From a checkpoint of a small transformer trained on Wikipedia: width 512, RMSNorm before each block.
MLP neurons of a small language model. Each row is named by its layer, matrix (gate and up: input weights) and neuron, and shows model dimensions 304-399. Each number is 200 + 20 x the weight over its row's rms, rounded and kept within 0 to 999. A neuron's up and down rows have the sign that makes its largest values positive.
After each neuron's rows, "fires on" lists the tokens most often at its 100 highest values on Wikipedia text that the model never trained on; "fires after" lists the tokens most often just before its 100 highest values on Wikipedia text that the model never trained on.

L5.gate748,235,248,185,241,214,197,223,213,167,201,183,187,194,218,163,196,237,194,211,146,200,205,212,219,182,194,168,160,226,245,199,185,191,193,247,191,208,231,227,142,219,214,233,222,170,169,173,219,198,180,184,164,173,207,191,199,182,196,158,192,217,220,214,212,222,183,181,202,211,176,181,209,194,165,191,170,176,213,186,165,187,188,176,204,192,194,213,224,216,209,229,219,193,229,187,196
L5.up748,221,195,205,177,211,180,181,239,204,203,147,243,164,198,171,151,169,162,188,200,181,187,200,241,183,174,170,167,186,201,177,198,221,195,203,183,242,199,235,225,224,221,193,184,200,171,202,201,153,200,231,151,249,205,198,209,228,211,216,205,181,195,210,195,226,163,212,209,220,192,167,228,181,172,198,217,220,164,164,166,204,188,222,194,227,195,209,183,222,179,218,221,219,168,229,220
fires on: " ", "198", "–", "197", "195", " own"
fires after: " ", "6", " –", " their", " the", " ("

L10.gate332,190,211,176,177,155,186,182,195,211,233,172,183,209,192,203,199,201,176,199,198,208,212,207,183,207,203,207,240,199,214,183,218,228,210,174,189,221,182,175,214,204,224,165,231,204,195,166,199,199,228,217,197,190,167,212,216,203,197,223,166,208,168,225,219,182,229,146,211,193,219,238,240,188,181,206,163,176,208,226,159,217,213,228,207,204,215,230,205,202,198,197,193,176,195,216,208
L10.up332,217,182,206,208,217,207,225,183,185,200,217,205,179,199,189,205,208,188,163,173,186,190,223,178,172,179,176,191,216,219,195,188,191,207,194,175,169,223,215,206,194,225,158,230,175,213,177,234,191,220,198,183,174,184,202,209,209,197,197,212,193,214,175,200,245,212,192,195,222,173,190,168,173,204,188,191,230,221,207,211,209,190,212,225,192,189,202,242,187,194,190,200,215,229,201,231
fires on: "9", "6", "7", "3", "2", "1"
fires after: ".", "201", "202", "200", "199"

L3.gate709,201,222,195,256,224,196,165,222,193,196,248,199,181,215,205,241,231,173,167,202,210,238,229,197,199,186,161,170,229,240,185,174,183,202,206,222,194,201,178,168,202,174,208,207,207,170,226,228,175,208,204,223,211,199,172,228,208,213,191,208,195,213,202,217,206,234,208,176,209,192,183,208,229,213,187,221,152,216,182,205,202,206,188,228,196,180,176,239,200,180,180,210,199,191,191,202
L3.up709,218,201,199,230,221,201,191,229,201,213,229,195,156,205,213,223,208,145,197,179,225,206,216,208,183,178,209,215,209,230,195,203,201,234,176,230,223,196,213,162,203,187,170,220,220,188,184,197,186,215,188,196,244,221,190,212,216,208,227,193,205,225,213,241,206,195,228,188,233,200,169,199,223,233,212,227,172,232,149,237,205,194,162,197,190,203,207,198,188,187,160,222,216,194,177,160
fires on: "==", ".\n\n", "."
fires after: ".\n\n", " |\n\n", "\n\n"

L10.gate424,192,184,181,202,211,214,162,204,220,206,230,177,193,226,189,211,186,199,219,148,199,200,174,217,172,212,194,192,177,229,169,163,201,194,176,195,170,198,206,196,156,212,177,212,185,175,163,207,196,185,196,241,189,241,209,232,205,174,205,182,218,215,192,188,234,194,207,196,221,193,219,210,174,204,186,214,187,200,200,218,198,225,190,230,223,229,227,227,193,201,186,191,214,212,203,187
L10.up424,209,233,192,210,213,229,192,222,187,219,225,227,199,210,212,204,205,215,143,181,202,207,178,217,168,204,206,190,211,194,193,200,211,204,208,204,187,219,172,197,169,188,216,188,204,192,226,203,180,201,155,166,243,186,189,227,188,224,186,188,201,210,191,182,220,181,218,191,196,191,162,176,202,178,195,205,229,206,215,229,201,187,210,222,171,178,165,195,182,187,204,182,196,202,233,176
fires on: "==", "==="
fires after: ".\n\n", "\n\n", " |\n\n"

L7.gate1111,225,227,196,221,205,181,215,192,187,203,207,197,252,227,202,212,225,194,231,193,206,195,167,228,175,189,243,184,234,213,196,166,194,173,221,194,158,224,218,205,211,197,220,224,199,203,212,205,196,192,206,208,215,201,169,204,200,175,192,205,177,219,207,206,200,169,219,212,211,202,231,179,187,187,208,185,190,186,180,175,214,210,226,188,227,204,206,211,253,193,227,203,181,216,155,185
L7.up1111,188,215,205,160,191,167,185,222,200,186,209,199,202,208,192,232,175,209,167,237,191,232,198,190,178,186,203,151,234,227,215,195,195,198,228,184,195,172,210,192,188,251,226,179,170,176,239,176,205,158,189,212,202,207,170,205,201,209,168,203,184,214,234,167,189,165,229,190,176,218,166,187,214,213,196,193,182,192,237,205,191,216,232,180,220,209,224,216,249,196,226,195,202,188,241,173
fires on: "1", " second", " back"
fires after: " ", " the", " (", " |"

L7.gate213,191,192,215,187,172,193,190,203,216,182,198,182,179,232,218,167,228,193,200,238,207,178,212,196,228,191,224,170,206,195,176,207,179,163,227,178,199,250,198,228,217,224,195,218,193,193,236,207,201,212,180,224,207,212,216,179,174,161,156,197,202,202,209,200,207,224,209,197,224,218,257,225,208,222,246,191,236,238,175,214,212,173,200,207,229,195,216,217,233,231,178,233,179,206,203,208
L7.up213,216,227,225,189,178,242,200,206,206,164,228,199,227,219,222,215,182,209,200,193,221,203,207,204,192,240,200,166,174,241,189,182,175,185,188,165,207,178,214,206,193,197,194,210,160,194,181,169,142,210,210,184,263,222,226,188,214,211,215,211,200,205,224,202,199,195,190,202,172,242,207,197,179,195,194,204,194,220,218,207,214,206,196,216,202,199,214,209,216,212,186,187,170,217,222,231
fires on: " May", " April", "201", " January", " |"
fires after: " |", " in", " (", " ", " on", ")"

L6.gate330,202,196,215,192,180,206,172,202,196,201,205,209,239,213,202,183,192,193,222,232,208,227,151,232,241,210,247,180,210,190,215,204,177,140,247,195,229,218,218,208,214,171,195,214,189,244,176,214,214,194,213,179,210,199,172,221,216,194,179,179,177,204,202,218,213,200,207,202,225,227,216,213,175,145,177,201,216,237,228,191,204,200,204,179,184,193,191,209,202,241,176,229,228,200,206,186
L6.up330,188,220,176,200,230,209,191,173,179,186,207,216,223,167,181,215,183,168,246,200,196,218,232,183,202,207,224,215,209,216,187,199,241,220,229,206,199,192,175,188,226,248,192,173,192,208,183,197,225,188,167,200,207,206,182,193,200,215,200,222,175,206,230,192,202,190,205,194,195,170,185,185,223,184,209,192,190,215,213,231,222,204,188,155,215,154,202,185,239,172,228,209,201,228,229,197
fires on: "–", "199", " of", "195", "202", "201"
fires after: " ", " in", "6", " out", "3"

L3.gate910,195,177,203,214,211,200,167,221,185,191,231,183,175,252,220,218,172,200,191,207,217,208,193,227,213,217,187,174,233,227,175,175,211,191,189,192,246,183,174,174,155,183,189,203,211,211,199,222,204,243,235,236,180,210,195,228,208,199,225,229,211,221,242,207,189,195,192,191,216,213,182,213,257,238,202,211,180,225,175,207,190,210,190,207,252,180,188,230,195,197,182,220,192,210,175,170
L3.up910,202,199,227,205,221,208,181,175,213,193,228,197,199,229,197,216,188,162,155,229,185,210,204,188,187,199,210,182,211,194,209,183,176,213,194,198,192,184,194,213,211,211,163,199,182,212,216,181,205,197,211,215,209,179,197,207,205,222,182,235,204,191,223,194,227,202,224,195,245,217,219,169,217,199,213,188,216,196,180,192,178,214,197,172,218,197,215,244,191,234,197,216,198,207,182,204
fires on: "|", "-", "==", "==="
fires after: " |\n", "\n", ".\n\n", "\n\n"

L5.gate1263,184,175,188,172,169,199,219,207,206,202,211,233,226,205,212,197,236,203,197,175,177,218,189,201,211,207,168,196,244,215,195,196,166,179,217,189,225,204,211,208,225,218,214,177,198,215,183,182,204,216,192,211,176,195,185,206,213,204,229,203,187,203,225,191,209,201,158,177,201,157,204,190,188,171,188,200,210,201,208,205,212,207,205,213,206,207,160,242,239,191,182,234,203,208,214,210
L5.up1263,203,182,225,234,190,238,178,171,232,216,197,200,154,196,169,220,233,193,175,214,218,166,199,190,163,216,187,204,182,199,182,185,206,190,215,199,239,188,242,198,201,232,198,213,193,177,203,183,172,218,214,194,225,185,207,217,231,190,185,163,210,191,186,202,248,220,183,214,195,166,200,206,216,200,181,170,201,218,226,201,199,211,167,199,212,208,223,241,162,216,180,180,185,205,206,215
fires on: "s", " century", "2", " when", " War"
fires after: "0", "th", "201", "202", "200", ","

L6.gate390,205,178,203,219,203,215,191,208,174,220,208,180,260,227,209,202,191,200,183,192,194,183,195,200,224,204,201,204,183,171,184,187,193,194,193,166,175,186,222,160,190,240,220,237,208,185,200,228,215,175,204,200,198,235,202,226,202,234,190,196,202,201,193,196,189,214,234,167,188,197,212,197,185,208,236,193,172,194,226,212,220,200,203,203,179,195,217,196,225,196,201,169,180,187,218,192
L6.up390,236,199,186,206,208,205,193,140,218,182,211,183,197,201,199,168,212,170,194,194,204,219,205,174,206,229,183,200,229,223,222,186,229,202,202,208,165,206,173,194,223,201,195,205,168,169,181,183,196,189,190,223,240,202,205,173,214,217,205,199,210,226,209,181,177,160,202,196,198,219,189,183,249,185,178,216,183,156,176,180,193,196,221,160,209,227,182,224,194,195,178,204,192,169,227,195
fires on: " ", "1", "0", "2"
fires after: " ", "–", "-", " -", " |"

L5.gate1109,211,195,194,191,153,165,174,216,185,195,211,241,222,183,212,223,194,206,201,182,210,217,215,192,218,185,204,185,191,203,223,154,199,171,196,192,187,178,190,170,203,201,208,190,228,221,203,217,205,189,222,199,197,219,159,203,179,191,236,200,163,152,206,196,252,159,211,197,186,167,213,200,173,186,230,196,209,199,199,215,216,191,200,218,228,177,174,211,214,238,219,218,202,190,201,217
L5.up1109,190,201,192,210,186,181,170,164,223,168,206,171,184,209,180,194,171,180,218,174,201,201,231,176,202,198,234,180,179,206,205,180,229,210,221,195,192,203,185,180,191,185,180,226,187,217,199,185,199,201,205,193,224,221,206,214,203,180,175,215,182,219,214,208,189,148,200,149,212,243,224,193,217,174,185,185,198,225,155,187,233,226,205,222,170,171,202,198,236,226,222,182,207,227,226,225
fires on: ".S", "–", "."
fires after: " U", " Reg", "6", "3", "U"

L10.gate1298,226,207,199,203,182,187,173,227,220,208,201,185,215,200,158,186,203,189,238,184,194,196,149,215,227,200,209,175,202,236,196,169,184,163,198,201,228,178,222,210,229,210,179,236,196,205,192,163,232,230,232,172,225,189,177,206,196,173,178,207,175,173,215,185,219,197,206,182,245,186,205,187,212,184,209,183,193,233,187,156,211,176,215,199,188,201,218,227,189,209,197,222,231,210,229,199
L10.up1298,245,219,215,188,212,179,182,211,219,193,210,208,179,199,188,203,201,191,203,203,237,188,175,192,198,205,195,227,203,208,183,192,175,212,227,186,246,188,200,217,233,207,186,224,213,217,197,210,189,225,224,180,202,202,182,234,203,172,202,220,164,163,189,205,160,221,178,199,229,186,221,220,197,208,173,192,198,180,189,166,195,214,233,184,226,197,183,216,204,219,200,228,231,200,210,195
fires on: " ", "==", ":", "-", "/", " ≤"
fires after: " |", "\n\n", ")\n\n", "1", " f"

L6.gate1032,224,202,180,207,204,172,204,201,234,177,233,218,212,221,185,194,208,199,178,210,156,213,180,184,157,242,241,222,217,211,207,171,221,182,211,185,201,226,192,217,182,205,199,237,205,163,171,205,184,221,180,150,174,181,200,208,197,194,226,162,192,205,225,175,223,181,164,161,232,243,234,189,194,153,183,206,182,227,179,155,211,190,217,163,229,201,177,198,193,208,159,205,196,199,199,189
L6.up1032,196,195,196,228,211,205,227,174,208,190,166,192,204,183,234,213,189,206,170,201,178,168,212,186,229,190,217,181,230,206,175,188,220,217,181,223,237,229,208,217,163,219,199,173,160,183,196,184,172,194,176,202,214,208,204,190,193,174,206,215,223,209,177,193,156,187,189,215,213,221,233,214,241,205,235,200,172,170,186,206,214,197,199,182,203,186,198,184,176,216,186,187,204,194,227,216
fires on: " the", " early", " side"
fires after: " of", " the", " from", " to", " on"

L10.gate1201,197,169,188,197,214,175,173,226,212,225,193,216,194,179,208,156,174,225,209,188,173,182,192,169,217,196,197,212,236,203,181,173,187,222,161,215,221,187,220,203,231,209,171,213,223,192,198,174,211,204,198,186,211,204,196,200,214,230,188,194,219,180,194,195,232,207,200,156,194,216,207,169,191,207,174,193,218,185,198,192,228,204,225,190,187,166,190,198,197,211,216,213,203,161,221,192
L10.up1201,189,222,188,199,207,213,183,203,213,221,231,211,182,232,217,228,192,197,215,190,206,229,182,204,185,197,247,196,188,206,201,159,192,183,197,211,208,207,201,176,198,171,184,183,179,184,169,213,210,194,219,225,192,221,196,208,240,208,163,206,172,179,181,183,195,215,186,182,226,150,223,182,187,203,225,167,164,170,204,182,198,243,181,199,214,181,242,231,196,208,205,157,203,183,192,173
fires on: ".", " .", "-", " ", ","
fires after: " |", "1", "12", "4", "7"